Weights of a small GPT-style language model, trained from scratch on English Wikipedia: width 384.
MLP neurons of a small language model. Each row is named by its layer, matrix (up: input weights; down: output weights) and neuron, and shows model dimensions 112-303. Each number is 500 + 40 x the weight over its row's rms, rounded and kept within 0 to 999. Numbers have three digits each.
After each neuron's rows, "fires after" lists the tokens most often just before its 100 highest values on Wikipedia text that the model never trained on.

L5.up87:544462521498503446594418543461479454499615481521481501468468444464481511468450439510482562499516513430479503467475491467440438521508511479536497471564479437547506469464473467561520505452456501527569487604497515503495448510563500395523423573499466505563508490568504450481451478551584515483475513508525508563550423507510607511508551479495493464487493503523507503395537442472456535530506497457385544533518507501476548545479502517466485477477492481448495548425496534518491527490547478492550532541471482464507450506545487529473477449427524555519443500433499512465591459494520452520
L5.down87:410495585537567502490465524495436473436490564580440547502474500532492525479518525488524450484571500460474543500474476499477488540466446466460477558501492478478475476527516475550428456527550432517528444502465495467405456599469536471559552517443462550513528468481470467451420488502474505492498555522509525512561586495414485478469519521456483444472490486527598388503503448531444482479566570461474511546488496500565517452576458483536460531493608581535480465441547420513474532519481496437568441542521507546507511467476483546467464502495540469510481502503476517419492499470505530559
fires after: "s", "d", " the", "al", "er"

L3.up637:503440561451539464556479536469543455486513482538584596572535524413466516504508446461497552473455520526465502423506496452506417460511481523534504501452531580500544408478561534481515536503482593501540517472560522517455447505454487506488487569472502488536473531522556441421485463529492571443563552496496551514420518509508484521427469501520557512500482529533529507407460506480468433511493547467495528542447496492460504455500538529443473553481523505499446463530485510423488553577450543470454547523519450531414529522518518446489495477506423571435510603499447421482545500562606579496
L3.down637:444508411531519562531490492467538453430551475506500516521484522547486455534509463513463488555509491462492525524526523456560488598486533511427505484492511461489431503476511471459500516537514514537465581487467475509495471467457478469502475485512488516491569451465485472523531496470469596485554537524506504525509518506537430531520485494462536490432490445511417531483595470491523481509578489394467536454515556532502509460505529547545468535516536541491438534519494548488542509470459553581480503568478529450506527500541505509460521493467547459494518448521512431462442461448528507537
fires after: " in", " of", "c", " South", " In", " to"

L5.up1482:429498514480507558499450452517470489507517540480515484464419480503477483428489462510493408539463453439502470422496570543419528557466445430454516567521427491475525515503544517512500501494516503562480506559572527507487466584529487468473487422524540491480474482431516442462476533500528514397480459508504518541536439562517476502483485514457525469457519508534492467502466489474479459518526521482481527439547612445535525569462486429500577465513475511511490338444563463490519502581494527493507496534500463527502539513501490525544438594460468483546482530465601436470538542453567475537
L5.down1482:511503472557503503479500499504555437453519543464466548479507427473477444578522510559568469545507447513507606411497468523548543490484526597499504441488523482457490490518541465494540526519461499535485523459514561426525485477496444435510530544438519534529516510420454538462476432513455422477496542538467476486450469518469466520560528492545530472570502476545562520492503462591493469504547572537480464475482475537556499525520499495537475563479498564453495432518491498567434593536460473555463468544560489485547488515489448513461505517427547440445526494478472479526460495532532460529
fires after: "In", " in", " In", " April", " March", " 9"

L3.up453:483504583475512527501490521567529440451547526476532521430464513496464553560473479467437500515443479468462479530548423508453477489478505530459445475503456557492517393506487514496458486498406576530500482488444477551498500474547472485512485569491548444579423479542590468514544506497490494502503548467468371437457489473452508582545507439517477514458490509587519517522502551394489477501533456441473503513473577463501532567516486480488423545479467479521533450498475493490554563533527458468439573517426485491483532485411511538492508512473438472403441548455472424516598455477620494496
L3.down453:458481491497527565527476465558511396511504438505461492516427556562489514462443509568521489495539549494506497520554492524459550518505501531474477528565532491471513507500485463482457419521546458557427482574463487508414457562451443453481500427438556503525522546460493466471593490506446483493543531514497496466487437517552412526553480482469507539416474477592411550514431505496540513511486505504491482582480502488497503502603530535549546505499488476397483528520444506466468530462495628557531469514506512531553512526513455537505431474443493463413514471475421455550477488516517462436
fires after: " in", " In", "In", "in", "-", "s"

L3.up1429:489450486497545418522451528518532468488587537526432567470494442558448495500561474491467546528410548410451488475598463480487497446576467541541495493492444488467555487536501505458448568538510588520484400557561517508459538504574518468511477533515471509490548452568511554451529482482521510501586446482521492529450477497466560500431479487512458548511527544528512412448539490548495512495487467508521506511486484526539460520527531474448569478505498497479413483508427506490523493519475509439548528546489529369493548462487522467537499512514523509444451547525494490493500487549509546533
L3.down1429:507487519475486519507470456508490504449459511559520521460475509416487473543550460497463536480483559551493455516514507465464443473493580512517475515489512542525497471459559466457569425439485486467454586497448540573557450428505527473471471514518526481527528434556513510492508555497477521457542514443484472591517511501527492506514447472456473519432539445507480421553507501525547491479573485498517565453477481503486564524500455444480464480560526465460484468615461451516510466478489485545559453481539451485461537532494492490563464530536486492568451449525519480516516490564494496533
fires after: "s", "us", "ic", " ex"

L8.up397:516448513507463584572516461470598512452508485484516502557481533494447493462479492458509478539522534546497425415462461607450484555520381458493475478491451543487506445484544540517535566439503578488450453486520481454514527497533511477521456544540447457489459509550489483470481430498463495451496515516396455527485538574529526459535498522497509564524370526526496484536536471516538502527503591515422420479497477518425508511508512483519546483556562467533404456556525493472499542510542518444485575518444526519576515521461490475500407445477499476413510504381520459487578488488470451455
L8.down397:452456500545399494499462445527539510526586510546536553463528513483452396508431525424518550573527535566465494458513539539501547448531461525541539466497509547520462536458467508513509526538519480412479574463516467581496547481457454564564516510471469555470494479513559492524491530520534460458409514523452458484477554510498525487448495558522585445537491501481493467546453516528457475534521502524456517498484473514486536434410490439529513520504477549473483488564490567471509453563484506480480590460529484469563449500511491479519524463507455496461483539586468458545596516445535474481
fires after: " re", "s", " Re", "n", " book"

L3.up442:469453516543552565514462504507510484491500424450600529525422484515486506443526452501511394531522456472513490521484539531511425520470425508460478563568508487518527466519571467421490467487547540530522545564491501550475438605509559476500548498492521552519408454519450442464480473543488504455517442413488451505474503496454503507479525473476539490480435508446521445468443519483456442490538508486462482545492520434476512522467469439475545460484475505540504441552516482462491506566517483432484575488487426504435560513484512525549449558447451584475457572487526430473489470497483480511
L3.down442:487521495514480510479444510524541524507408444485499512533479457482447449507494488506475520487525432528471492502490454481446573515494556445484500463476499470500511491528459448503475563473532505518491507572482477462470526509470511443497525468553547489521496562485530502514516562455520519455486483541467486456570457501447484535492541459513545476484483498555525552482564437537496534504537581517455542514532492490491525455462512475447530582566433500498472465508596480489569450554427560491499469496579490538500519460473448510481499517396536515466519422396550533607455546437514492449
fires after: " in", "In", " In", " the", " early"

L5.up839:498441579531536497527456527530458520507454468438492524547453526513459484551574499474500514484489525484408486499527457526453477516538526500444536553562498527463533472424521530504503518512503467468452494521550509545481498534452606528508516481475528537462467455560497436474419482511511515509519520510438425497466484572491450506533502500507534481558457501469491445531502533519501513529552484513538447505433502480480479514507469438464484520503517438528495407521515460533486582507519467508477532487468525536533421574550525530505475548553432490404437514464489431495491489485536557485
L5.down839:500463505528491465547536524550472536497515495477525551536555456567488497445450502484492549568515519542504459466555468476531591462491479504423501511477500508580598533452495537537517436556452501503472534557441502519482477540512528475532480552616583469523480554508499420499522450564443483431517471548521524483511504546422423472543516486432483528432518540495527473445494468462472419485509492491535497482464503449510578416473468412460470469518463462582504515567471523469544462497518498508529507502518544539507443476521473506480552550432476469462446554487550515490501510445482488497
fires after: " U", " O", "O", "A", " A", " Indian"

L4.up1209:521466468416489478519436524500566524437574519502439495511526434481490491558468490525553436482444510547461466505556464478475524533520500492566523452438529460439536472526509492549458507512467587546523450614541512503485521485533486463479462457553438439465472553533494446527513523533525479416546477485522423512503511452475533450512519537523522536479505476496514530506440419514469460534569465477481523469472464518412494566587576469500486461476511446475474441517492468479496518493529485475520575554459484539448488533505507476575464484449502571427382480536488487526597446462558505494
L4.down1209:537515454452538533481501514556519506552490498514535573422534526476485345450520557473453473570479477462482512499484522489522474426420513498488473500454510542476580395533560445562488553476514507488498506491421503488522502503516515525478423523461533557531461483561515514454465485496520500529479482486467519521411507501603536447440459558483474439408551415527498542484531521495554450492534421488436586450538451511561495544454499493549437522513483583510454501526484481462504458494458496499559514533477474461495529541482512533495501483468491541515603498517559498551518520505496537507
fires after: "s", " population", "as"

L3.up395:414487596425533463475492550439457503486538479475537556520514562521427578451536509577434539508429496510451490457495490510412487512500487478534467485586501544462507449439504593540485584490483568509456480507501529586477514474486557469510541483499497556498484471450521442440473460445456481597491528502516411511444524529464500546437512461494517495577551546491500496480500513490505488499481514518440423455523509512472544495435550435462503503480541479486501433470459492486514486468477407479485605498420475510440513510515506488490544489519464553418417440573475478493566509468470488476
L3.down395:506594549479527479399552532515477541453508516485473514540500491518539562496448499543487519530527446531471472522459441512525446548517521521495443500509509345454501483509478503527506522564380575523503483455524467485518507519483478466488467486507542470567453537427461406531561564508506455506554496512466482433498514542477467503494557530496481559444523509521524499472483485504425458469476555478562520457504507535477493483563527547476443557520475526545464485491444464498458517462478562512485494523554490489490498463452538512553477569422473542498524449477437482507521567447527496478
fires after: " in", "c", "s", " In", " No", " ex"

L4.up50:522471448510472509527385508546554515497511453558500566469525470503486510462516478473449419486496425502531512562463564514468534505524489476455446522497554533390547503417526495471491500542499531530549417505547542523518490509503523520505501484484437507503525491496521468449448522536468513461509444500456513545459486448564562502498498494536565507526479512531547492537504441478507527511509413509501451527510550512433505484453567512495491439427556455491467508520471505537478510531500510464508558500480398507496480571511454524588454496451554515409523500466485454518578494475527521522
L4.down50:532465433485505518545561494511487540492453522507463505565476531458431459548462515538466479483546516470472493527471524516473458482455506463495448500483462546457559442478477533539386425548487513455455500463419509533448550459536442457586519491489494498443504581505492618491471441527451455455479448579512561485567486552575523482488465529515526466546459493529497520527483535509526552502556540479397530386511484499473478524493460497519434481503501477486517522467522556544488566448435510463456457551521496472434521519491472529462468410458538503475530538542575486556500478517440496551
fires after: "en", "s", "n", "men", "ten"

L4.up808:432477465475472501505490501566555492505538496469449507578495477439454537429459440440515466512440490463487485566490465509512519440505480567507558581550518601495459528543511498442462488444558540498509449541519525511451414512520558509421513504555418449523480559492519517471519472511517506502459505524445408496549516544503512501472531493479504521499527458506490545475508471546501406490547527491535457501528463543448506590534503452484521465462511507501452502452451503434509538462529476493547500501414513430501376523568522454460474472526450568492528463516504494473585449534543593482
L4.down808:491488527537490537505517463495510515568464489472519484483521502504496592464483581411556528567494486530550491496468490471496504392505478458479458506497543490528517461546469493470529529434494494503497517539470514454538415567478487540477481550583539484521493500470516554508482569442569515476438510553505493490547441487489438522499459507469482487370467479538458527493564445465451475482522555536532556478453468447539557448463465523496504452456507654529534488564507529497490509515537480540532492544459580459580563468505435523454484543510541520530554425456487436531494486541506477526
fires after: " Mi", "d", "w", " ma", " mi", "ff"

L4.up724:506525517568461507488557465469575475490536486516525477526476460500535494541620518468458441560455548521540478541549581535527541475564380532442495588513463532541510533494602561475542490551516534481500471543517510500441444587543482519450493440466496459457487489460526499486517503508551510422503443487458495482491487462449499451486510455498474471484534498524485531538504497483494475459522482495486507604477547480469515532474483455528545435436500510449443420455425461467594459470452477480459512498435496475535508498468543526485455516513517517550529535416475488494506542586504579465
L4.down724:458415446498496526513526491458428497480505495531523479486551488539571415568588511494497526518484516509479526411499458535530527588493461486425522550454436497502480520484569440564487484504471430535420466503470511501459512515542493537440485556477451548498471530484499546524498535426480593498462461513514460555522489455480479509509498483448563543537516488527423437508555464505489534474493565606536452468549504507540532524474510557505506456476470482539556438512503423517517542522531484466543544459463525521525418484497468481493497506516518556559486547472566548472501502518479509514
fires after: " is", ")", " as", " was", ",", "),"

L8.up986:526449490466522471537429500516502452482511501544430422473485462440522499461505469489483441550498528543556531471548539475529500445521555475484493510512476472509502489503483466478511532508485490530497484572614484509420489483535511493493486479552479462445486514421505527429472504531489528413607524468458517548501514499494489421476460481492535496551487474487515536494448409533491471495489447489505503615518513390483530474489486507512531529465497459505422530492518487462505470510522477452383574514468516511509515584486532504533479528496481558415518523459471502505476514533570502547
L8.down986:479458534454442501527496516455469461540518470474518544473507527476443457428590517455503511493553508447555529497512559443520425460458482579416550395566500589497473532455522481481528520575570471533543416452539501464557545446568484559523473577495606565513446509506490509425499502473520540579528521561485510512528483419462483453474515570517480521447505482493489523486465495546573567485486484540433559528466479520503523556510584493452514503477456558578523507486496618521536546476507580506477524476519539441525515513496485465544542491522551442554490386547397427552563555477515512490
fires after: "er", "en", " F", " f", "H", " N"

L4.up255:404453565512501496493495526578552462478535429455531532534460505505488517535584490506561503445414479519535491450502480564531447521486458548493557506519564528385510462503536566475451456455448492472513483463493504521501511495476606484479528482506467514486484473571587448520515475505533500486626485517510481503450539517515492483485443446495501454614511565494539497451599532425528584505570495501423421511491431504455489415536476482500473518423526461553489507530416508478577483491494487499535547503491481479515529475465451517510477554536463482500474501493460471402503476520517512536
L4.down255:513561438472506531535505477536477571547484559547497510489465429581541464544548484507538487487528501447514526474432524544478543580428519496464471497504527476505451543550468535478462503473556522485512457518452437595511520438546464489493433473463569498420519470423497531495547515528474525528512528439558489497537470444442505439468546452477525574574496488533503481449541577473420531503459512509550500411551556455457484435495507502469476470489486452498439479494432452484498492429525520498561462502492508510513538539513534588524547482542469507507531463472442529447520457467462560516
fires after: " A", " Ja", "A", " a", "ba"

L5.up117:492535500489449552533495484501459502494472477487480518531485453517518508457492563455525447544485460537531470484484550525524481505471465436493504497575459488455455511455531540555430505442488574529507455594503461512482486568538473520487378496492594503513498427490518441513532543541452555471464457556518536518565491487504510481541555493440450467480476469477483523462475439493478498446462492551460511501507521452555498495546481506466483528426458524508464518469502434451460473528491493477501529457495469517557541492366557512542455526459519518553454486395606433434549545511527460481
L5.down117:426543524586465577446481535524528432454505463480472533517553487496489464509460519549534517540526514569513461430503465452556468470538527562536496501465520494437512455580498561465475551574481448500456475472506513448480474499545502475462532462501468463465554562545469516440527474521563450527473481511476485500472454565477477501519478516479533528507534520521485529512553478533416549443600503480585418494574503555501516506540489436508555564538465496461514520522521555535473503439484506537407500493521502409574497532498468527426480477450597483536528507436498546560451553475449516551
fires after: " April", " November", " March", " May", " September", " July"

L3.up63:473471490425473528504455443517496458450536505491497460501520496508503509529489479588470467529470556455491467527519488538441537465344528497405489555580484519531515522496515502452473467489493548501469465540568497522430473476514456479542441489534482469506486404506481532498519515562518461438563456483458455538529469533478537557447502450485449552568547544511511517526581511480465492449540483498507528548486537545457463434513555516509482498450501526483455424439573460510603429476518497456512491500494565477567455525488607491441515496504530499460521446502533523493512500502505486504
L3.down63:559473526480507468537399488502592465547490460436488509556505525486566479498421500470520467494551450473544491512520502446455523561540484426504484502532453512496416452533509427549540439450596446510423481534491451439460497480555459454515540515537456513520460506473474538495522526519448479459463559478552462537490545521481470535518464546480495552566506492453553477457504508495499521498494502530401465516494539547549516443494529504454473461470573525458563501502575521490488615468546409480500484457456483470505386434564494500451454516574499527463437500495511462474426551529507488501
fires after: ",", " ", " so", " was", " h", " is"

L4.up442:492437493512532644543481473528600498418551496519493528502537576481451534553413530492456492496445528498527483519518522528538518506491441500543449442460492456534526532497501492565486547478432607452486481544426470555517519502520483513495491582562525461524510438509483502481438480442488481488511507511500474510426483500527555452455442511472507517587527566455540477462541533423514504484542474474486451549497472490520582525450515496484532423485570541421441454520498491547589421437481400503501526496425492404554464473435459444521441540504525528525517461501494506514534507523488471479
L4.down442:507543523480554477468525518508469481506543456573451479560465502488495453450512552458478465469453556504509495520518521572462548497555524527569513491383516492545557518510499558527440466489488583512470450558451456504542531512450522514489482540382456513452499559492527554520490597523541529536451515554505542531499488525452491505454483520484531603541471524437446464510460437472483520530473500512488448488429447517519490503501549476492499447470567503503500482476492477497465513564509464464432511546499481504518454518495487547541525521575533546551603456518491473484454528497380467478
fires after: "ri", " Ra", "r", " Ja", " M", "M"

L3.up834:492487549474529578571471453434475515521545490489534478462425508471519511460479464501527533514586517488485500463492446530398489554535468524443524515554460490549487523542544539454545551382478642422534451450500511487465530508528474494545509483477414483538582427523542562512544445580463448490469483507550565519495519507522535464461478510528479515444421517497554491461530487548482467481508444452551491586420527497480499507532553511517484471498454505504492439534527502567513452523521499482520507540483395463538497526519519469448474496459461507451441544419506489536507521503464529410
L3.down834:437480543488505512567500502459534563464467470590493470526457506514462427520486456530558506540542520570441510439431461541478505506525433505530492447500394492477490473533531479521526505484516491455483542509535434524532556516558427537563425539496592503513447545476505469433496553471437507499447552596512518536466564507488504511440529532522520522520494535417517500532397484479532493473498525597487494529476507491423501445517495503511527500520524514545472499539441511443485371509546434457463483461448546524545498429438512434490564512582455470475510482524500501450491493502393512492
fires after: " re", " co", "s", "es", "co", "fe"

L4.up885:514410472502505498539495541551546432417511493470493522494511431500430506595475379542520513499383547458491465547556514476488525516495497485542462560522451447484547464534577456472470515546539556494464469483505536520412484487509511497521510550535483465519508480420551516468497512506494506464588454455468468528532422462551549532447449516515522513449447487455457435469525420549549505424470488521498453467534520499536453532558498430465520495530511465465515577421506476472492512519492478459543487569450539470515507521559533507508492452414467484456454529555495530488514491498543520485
L4.down885:518493443549476512509484474552512442521510537468482504420536474484479469477532492497503527546593458559491557524506540473534505503507526479496505514398522618506560462490548461531487483476475507463522470560574562488496492498508530599482525542479514518598493496558523493475454537469540481506475455559435480511454458451501462463523451425528481503483453473544540490518451472493470517436494493495532530436474466493472516504478551505525544479529490566522496481562442575568550521481500528498471451538477477506595428550527484543526548475581494502478501464461565494493489468510463461469
fires after: "s", "ed"

L8.up924:477479520523488574481504484476460500475482462540460503529509518519544523466501515581468470479406482487439495519542541533480544461528463511436507461517428450531501494548581569489498518468517490524475473560489540570456518494532584438575480474537469524413479522457562510500531469492493513458510487484455427562485533485460492503505486453481465491603521490499525387468556463463493486515531496436426476596487535559465435499506524509429466507515503467494412361530482494530617491546479520444527546559474477495461507554518542540431464543519506466480529467520497447467475557536459480462
L8.down924:473461450501508498524448482517526527484494479499524467509499549482592498478457480542533520539495534585546544527486485502524523573495465539456480512494531492514538500510528454568592532439492471541502510484462490492472502489537485466519469547477492489508524502440532549556558431495529523526485501429429491419439472509531526550548504449447458534604539471469473463506544404573523536418518521485515521575479555503514491478496483500469561533470479459519496497496456434424495516426577451490518525492468533512494495450514479586500468477494493476498476558544438451415508522491464523511
fires after: " the", ",", " is", " ", " as", " was"

L4.up9:444467524456532485454442552550484435496614486543482520504544510496480551524557534507478552505462522467488501506566461495522445484499529463469552432465499531397500422451517571494522494495506464546448487523499501557438432471495538449472465477533475502623440482550489500409539464449548514445519491504451424483495482525455476535438479498496519507467466503541541465417501486454490391553528506515504491482495491483479468509434453492497487494463554505530515547461531484461501565564534471520553577494528482488549561553481539488513482467561501521411492553534493502537572506499550530552
L4.down9:450566518547506493525489477453435527465530488519519543440472463487465628525465546530476469520527494507484488552477538484539477557475481424456502530504512542478521486559454480482527480550414434502508432506488548492525519532564425457544568480505619531495543519515525512439499390535526458489553526508562625498583510438483491484500446563445512501378547478445476506459521448481540514490481434460455567454527546506521494428532531504564528532450501416477506523530572470457481526498509554533525488436492457479508533530483423509425460512488434418511509507544446501499491522546504494518
fires after: " in", "s", " In", " con", " at", " At"

L8.up1010:467500498549510559473527468480468517502553461545521539484513403517465497545620495515497407541489480556524575547542567590505501496486438453444559445499479467511500522539507524461536522528512462551460467492562462501533500540513513464514483558596507530478525464509537512507498486576461502455548544504527474489430494488439524508489494471500490438522491484527522441508475526450432568568647444529482510520478474479499507530445503538479517412460527518479522530524457477406498473530502492492521504507463486466521486483488538507539486465464556472488471509500542451506554501513494547500
L8.down1010:510418485496486494533506549486550572512466469539560533510496560491512365485475515497535532484507492546528531462510509463454580530444425566535546495487482446483493537559502415477468497483511512552504460562445527436531427453554466484455482613487550528465530525546523513537531443590444497499474450524528472518507563514511484486521556557454491540576524449474489497568513494427495522491426560514498558499518501510436495488469466511493521526486556459488486503576530470535481486537505470496499434462438508541537494478491556507421547550551454490491476510502504481500495539514434522520
fires after: ",", ".", " "

L4.up628:404526498591523561487483528506585483471553445494556508483496484443455546532516386511430540511495498436487535562511523502391477510429443496443476488538493540505561432483540480431547514470601490522435474518501515481421531524518527459497485524521555504465428538495485451503509524604549456469516504497461553524553486465530492461544513474439483529542542469467509468444628525479504497470515532487549545601478507523512407553525478498521497495467514501463426529498506468492495516486478500523483576523472495479507379508454529452453553540521445476536517518539554437446561504525578444484
L4.down628:479439504524537506484533508538455495467494497535517504482503435539526456504461535494519426549557417448511529445521459536572488505463490499465503543489521444464453514494527522547475540483512513506453485509509488464485566424429517526544563496564401510513485465465524488502503537537443510463510505519497506474517455498474466481466464421460487464537503510481475539504540528434419503460488509527496526540486520501570472484585508459496541413508485472479495525543511433464483536488429432524511480500434543529438524460586491627533520488517521490524514474518432508476484507456480442451
fires after: " the", " ", " so", " an", " mi"

L4.up1455:463524489524492596529491542515432513511539393499494535556450505523555490514455482478480513488407509436474539511479548543549508539476495456518472486501521462491527465510529597429496545464524529527465524509489515537468550509509506456486526551527562456458466496535577579451491442578492462517575470452485409542456510526452651550530486479475497510527467478483486514467486497480493477466518440451510500453464473515474441525507443460504471469413487518471449471531554494492507465487493528488558535522518463498511509470482537481421519439563434538477486475509484518586534454510574522504
L4.down1455:563468494465558509519445549500474516480457492591488501541510475466486413527521556555558515393475503502537509510505557480476567516422506543517546456519487518504510544519476500550518442504530513477434495463471545521454534465589465468513498586481462459482501624504475509513534483488507504522472443509455470513540478492475527586471546521459449508561443506470421486506523460497520516473491488490437587524542517523496490489487514417508436469529491465514549476521591520486509513535510462485510486517497484545516477529453483495506440507506475506449510563501517515502485490472451492522
fires after: ",", " include", " as", "op", " "

L8.up1314:511496519491509461525558505465512498471527480502482498490530489485411487530481467527472539506438561485395503491504559455561449434464498517453559531546418528419501505516503594491511439515501523531469506507552521571437491485556466472456519473518486506538444469565567480539456460472482473508562465482519487499541573550453477565551559492502542493494469477518471491487473513404456435511474509503524506498494535425459459543491511444477407509518496462439485544468419466459579498507515522463553614473471550507385533473442545463576473496446492528405483543530470434522609555519586535563
L8.down1314:505478544527550526520541486469612448607481608429436581485468494486497515521481448477471448466457474483509463468469451506511534461434501542496510529494545472515547532518489539537509469532493541529454455489471484537508469552495495495531501514494556488446412423504486488462478520502503419496594469469504449514529408556461544487552437515442471522451455515494497481479492574511433513440489507527527519492470516397420481513476506590473498493520555493537449455543591434449527537497479511489527545510472496531441445490490587521570562488447404439516516510455452527505498501512514494459
fires after: "s", " ex", "f", "t"

L3.up706:479481468506531473568532498457528467479640493517495509492539462494482519546461432467463482547517517485496518510479448477427499511462497433521544498445487459487536438417513512478475488516486509492493493540489487510491447490511519486526529582546512495508518480499539534456411486502611550441564443583569472487579497499527561508462561497528466474417468497552615435403522453478511517514513454544554515504506517498482485406552471472496455402495495421488512442462484498420508471491552488483462508486504493432487487477502518509506458485512485483517521526455508595503561530475511522514
L3.down706:453495492502511526509493472424564547495515571498476510507465469514508534457478547501548424588593559521493535559420536513563492511465491531476525546540439600518497529468450470556512516461506506519516466536494529482460437532528505436501496506474515465564432444499412454465527529551489564476477484465499457512522581501426477547473455537460505537555466511451513533542487495466498456487527534442533500604515529508517523436529434562468472581489481514548550517374452489457506546556479522491535447497574498491548513441487473518452512536502529491486591521480496465489573507503554543477
fires after: "s", "ra", " S"

L3.up93:505444501466498543456443488479499534370558515501542495509530572446448510521501509493519466540532501481514507465484551539469541540548405502479478494452485537450509522510497515536489505501447452503474498490446507490485540449505519470486497581473538448507422478534476475513560453471468432426559524483527442604459475550600608506494514504518487519532492505476501478480521515482545467526547498473464406457525531472437501527510491527545554449468548475483521472496522489538504478567510502536460568485449558442485544574475520565471480535479464547516485494504547474500638552506529524492
L3.down93:538506485549528468542499496532476447500515534503541530482513544506463597417448551484510520557462526475473523506529530510471454471547536518480464456443532447507504497524564521446461585501420452537459516543521437488520542483561497460491545457576405504541527523504438543585414509527559459559515476492488522511488551553539486433520541625496537480513481547578501508488435467479463462524507510516489502544446540525506456495475491441476507532474492565512530495554420523496486487528494421501510493450526449527476530458508488454467509485475494459470588476530479503508530527507447485511
fires after: " |", "ri", " an", " Cor", "ch", "r"

L8.up1301:453514496433492485620501458426601470487532447476547533516518497483493505514483457459441524517417578532447522547555479470480513475523544481492459458481449472523526497415466495447476530490472528430540482595538502496471509457478514493560545506497460456473499509450543509516420499551555517552560487520536551489470495502468476518472511515494436547500514518486529471422515485465566423517471544493549426525507537517521438509484538531482472463518528431443482483534499477518469462521491496496532629547449482539474466512434569515539527526479458550429442491430454453531506463506482480494
L8.down1301:449516495528506555468477532537531461613494482472517502509511563525584543502526521465503516443418517475393490515557529475539531491543479569527457396410446525490514562561540499517448477542501493392511533448492483439491411532484502420499489502467448465573541464548441472515466510509465473530524505481557532550465539500450515486529511484485467527440549477447474467452471581537491485451563525460468488503425538543555460516465578501484481495523516488508380531540509443545547522440596479534484501486587456505493519470524532510545558474394505460524505397479481525508459492504463408457
fires after: "s", "gu", "p", "f", " m", "t"

L4.up285:476456457453423542569494516492530465499503478422476497534488518499476529435459472519504492543522576541493472518548464495578502463523561542435540512498433523472445512454422522406476490441481655509510502529476505485503488499512610462479519477526559554451447510448505474464543516523514563534474505501515529500503515492518536422494465437485538501480531554456508544506514441550572436511512462545503541574528492488493510518499533442485526464469519510530536484466518499504503503487472473501561488550467516501533437520478494472532467514480450514509500414516495441521526526504504543470
L4.down285:487492464592547463489521487417545533577501513482514430480519458499477537576532515435493486549522504486508459482422467449463477484468501482483481535555460446502434466506532469481508455529497452520547505542484515498584502555448575499552540511533477480498422508576484441536532550430480502480471573400507465438474506440506514461526520537561556561453517521514514532490488479492469495521509496424467524547466473501541550506511514458477557509510445539453570567448470391571561505477486471536470508427439559498553485450472432524539509486480464528479459451497498471523488510579513555442
fires after: "w", "d", "ten", "il", "vi", "gre"

L4.up1399:448474520432506495592471518459622518494516464515522525566439449463486537509479432471486488563530560503489477438501475526495472448479487493515536548557504548490490492535530539501522591519518529504437472468435462567484505559481507473527491496503487510456518535501528500480518482551536504496483454501513520493492478521524573452469470492502557514482474553487512441532515525530526433490501482424464388509476435504470506493449556458523478425517572470462471515524471448566552442478431448435510559538452500458528409474561481516490469457507531458427555515443494502469524487491512521382
L4.down1399:461439457511490452519557454486539610521512471511523445507437522459484399522500501502504478514545444499504516535456545572454534404447515468497500521416462463552524486484498556447484454478503470469473488484561472490499559522520437504550545507518494548528575556497466478524457547530412484475445529486504515532512568525459525453501514544496519455455460493563453516521457507451546490512518465476498491530533437536473475438518518511462568606551554470578495494457511493467485511534508508507500496455539443561506497587474456539524540523487443459525524434494552503471494546504487467416
fires after: " re", "te", " Re", "es", "Re", " E"

L4.up99:513479521537465450584441568503568469508542423495520515524481512525495498495565479467429515496481422456481486497502544480502445517471554441466455559568525494523447433514522497417468512484495547584502465449514507549504537590481506527430537453481459535481503518558503445507534524520568462504544511520504523475455522478471501475488502474532527512562503552447492488515501522485453513527539509497469437485483504436522479517522474451479519545497546448534430458560530467494470534491505492473506520501479416519491453559522478511497437543555519486439463478498512458405496492536489512443
L4.down99:472493537462522520505500474512460496519542523534515438551464396521514411517456532552565530538519494531527515495488523494537517503521538474411502564566444499447574511494532479540471441444542526539476458533489466435477508511495455471498466517438537519482497482462483496474506539536480513489467527459526475485516543503501521520543490506534512496568431484476445504517497509483473482487535543506571618501508491478576549478539469440441482545492509501573526533505520428484403487501582465489562471550511519509440470530545455575487429479505482562528520540553444525482466486539498462473
fires after: " M", " N", " D", " C", "A", " A"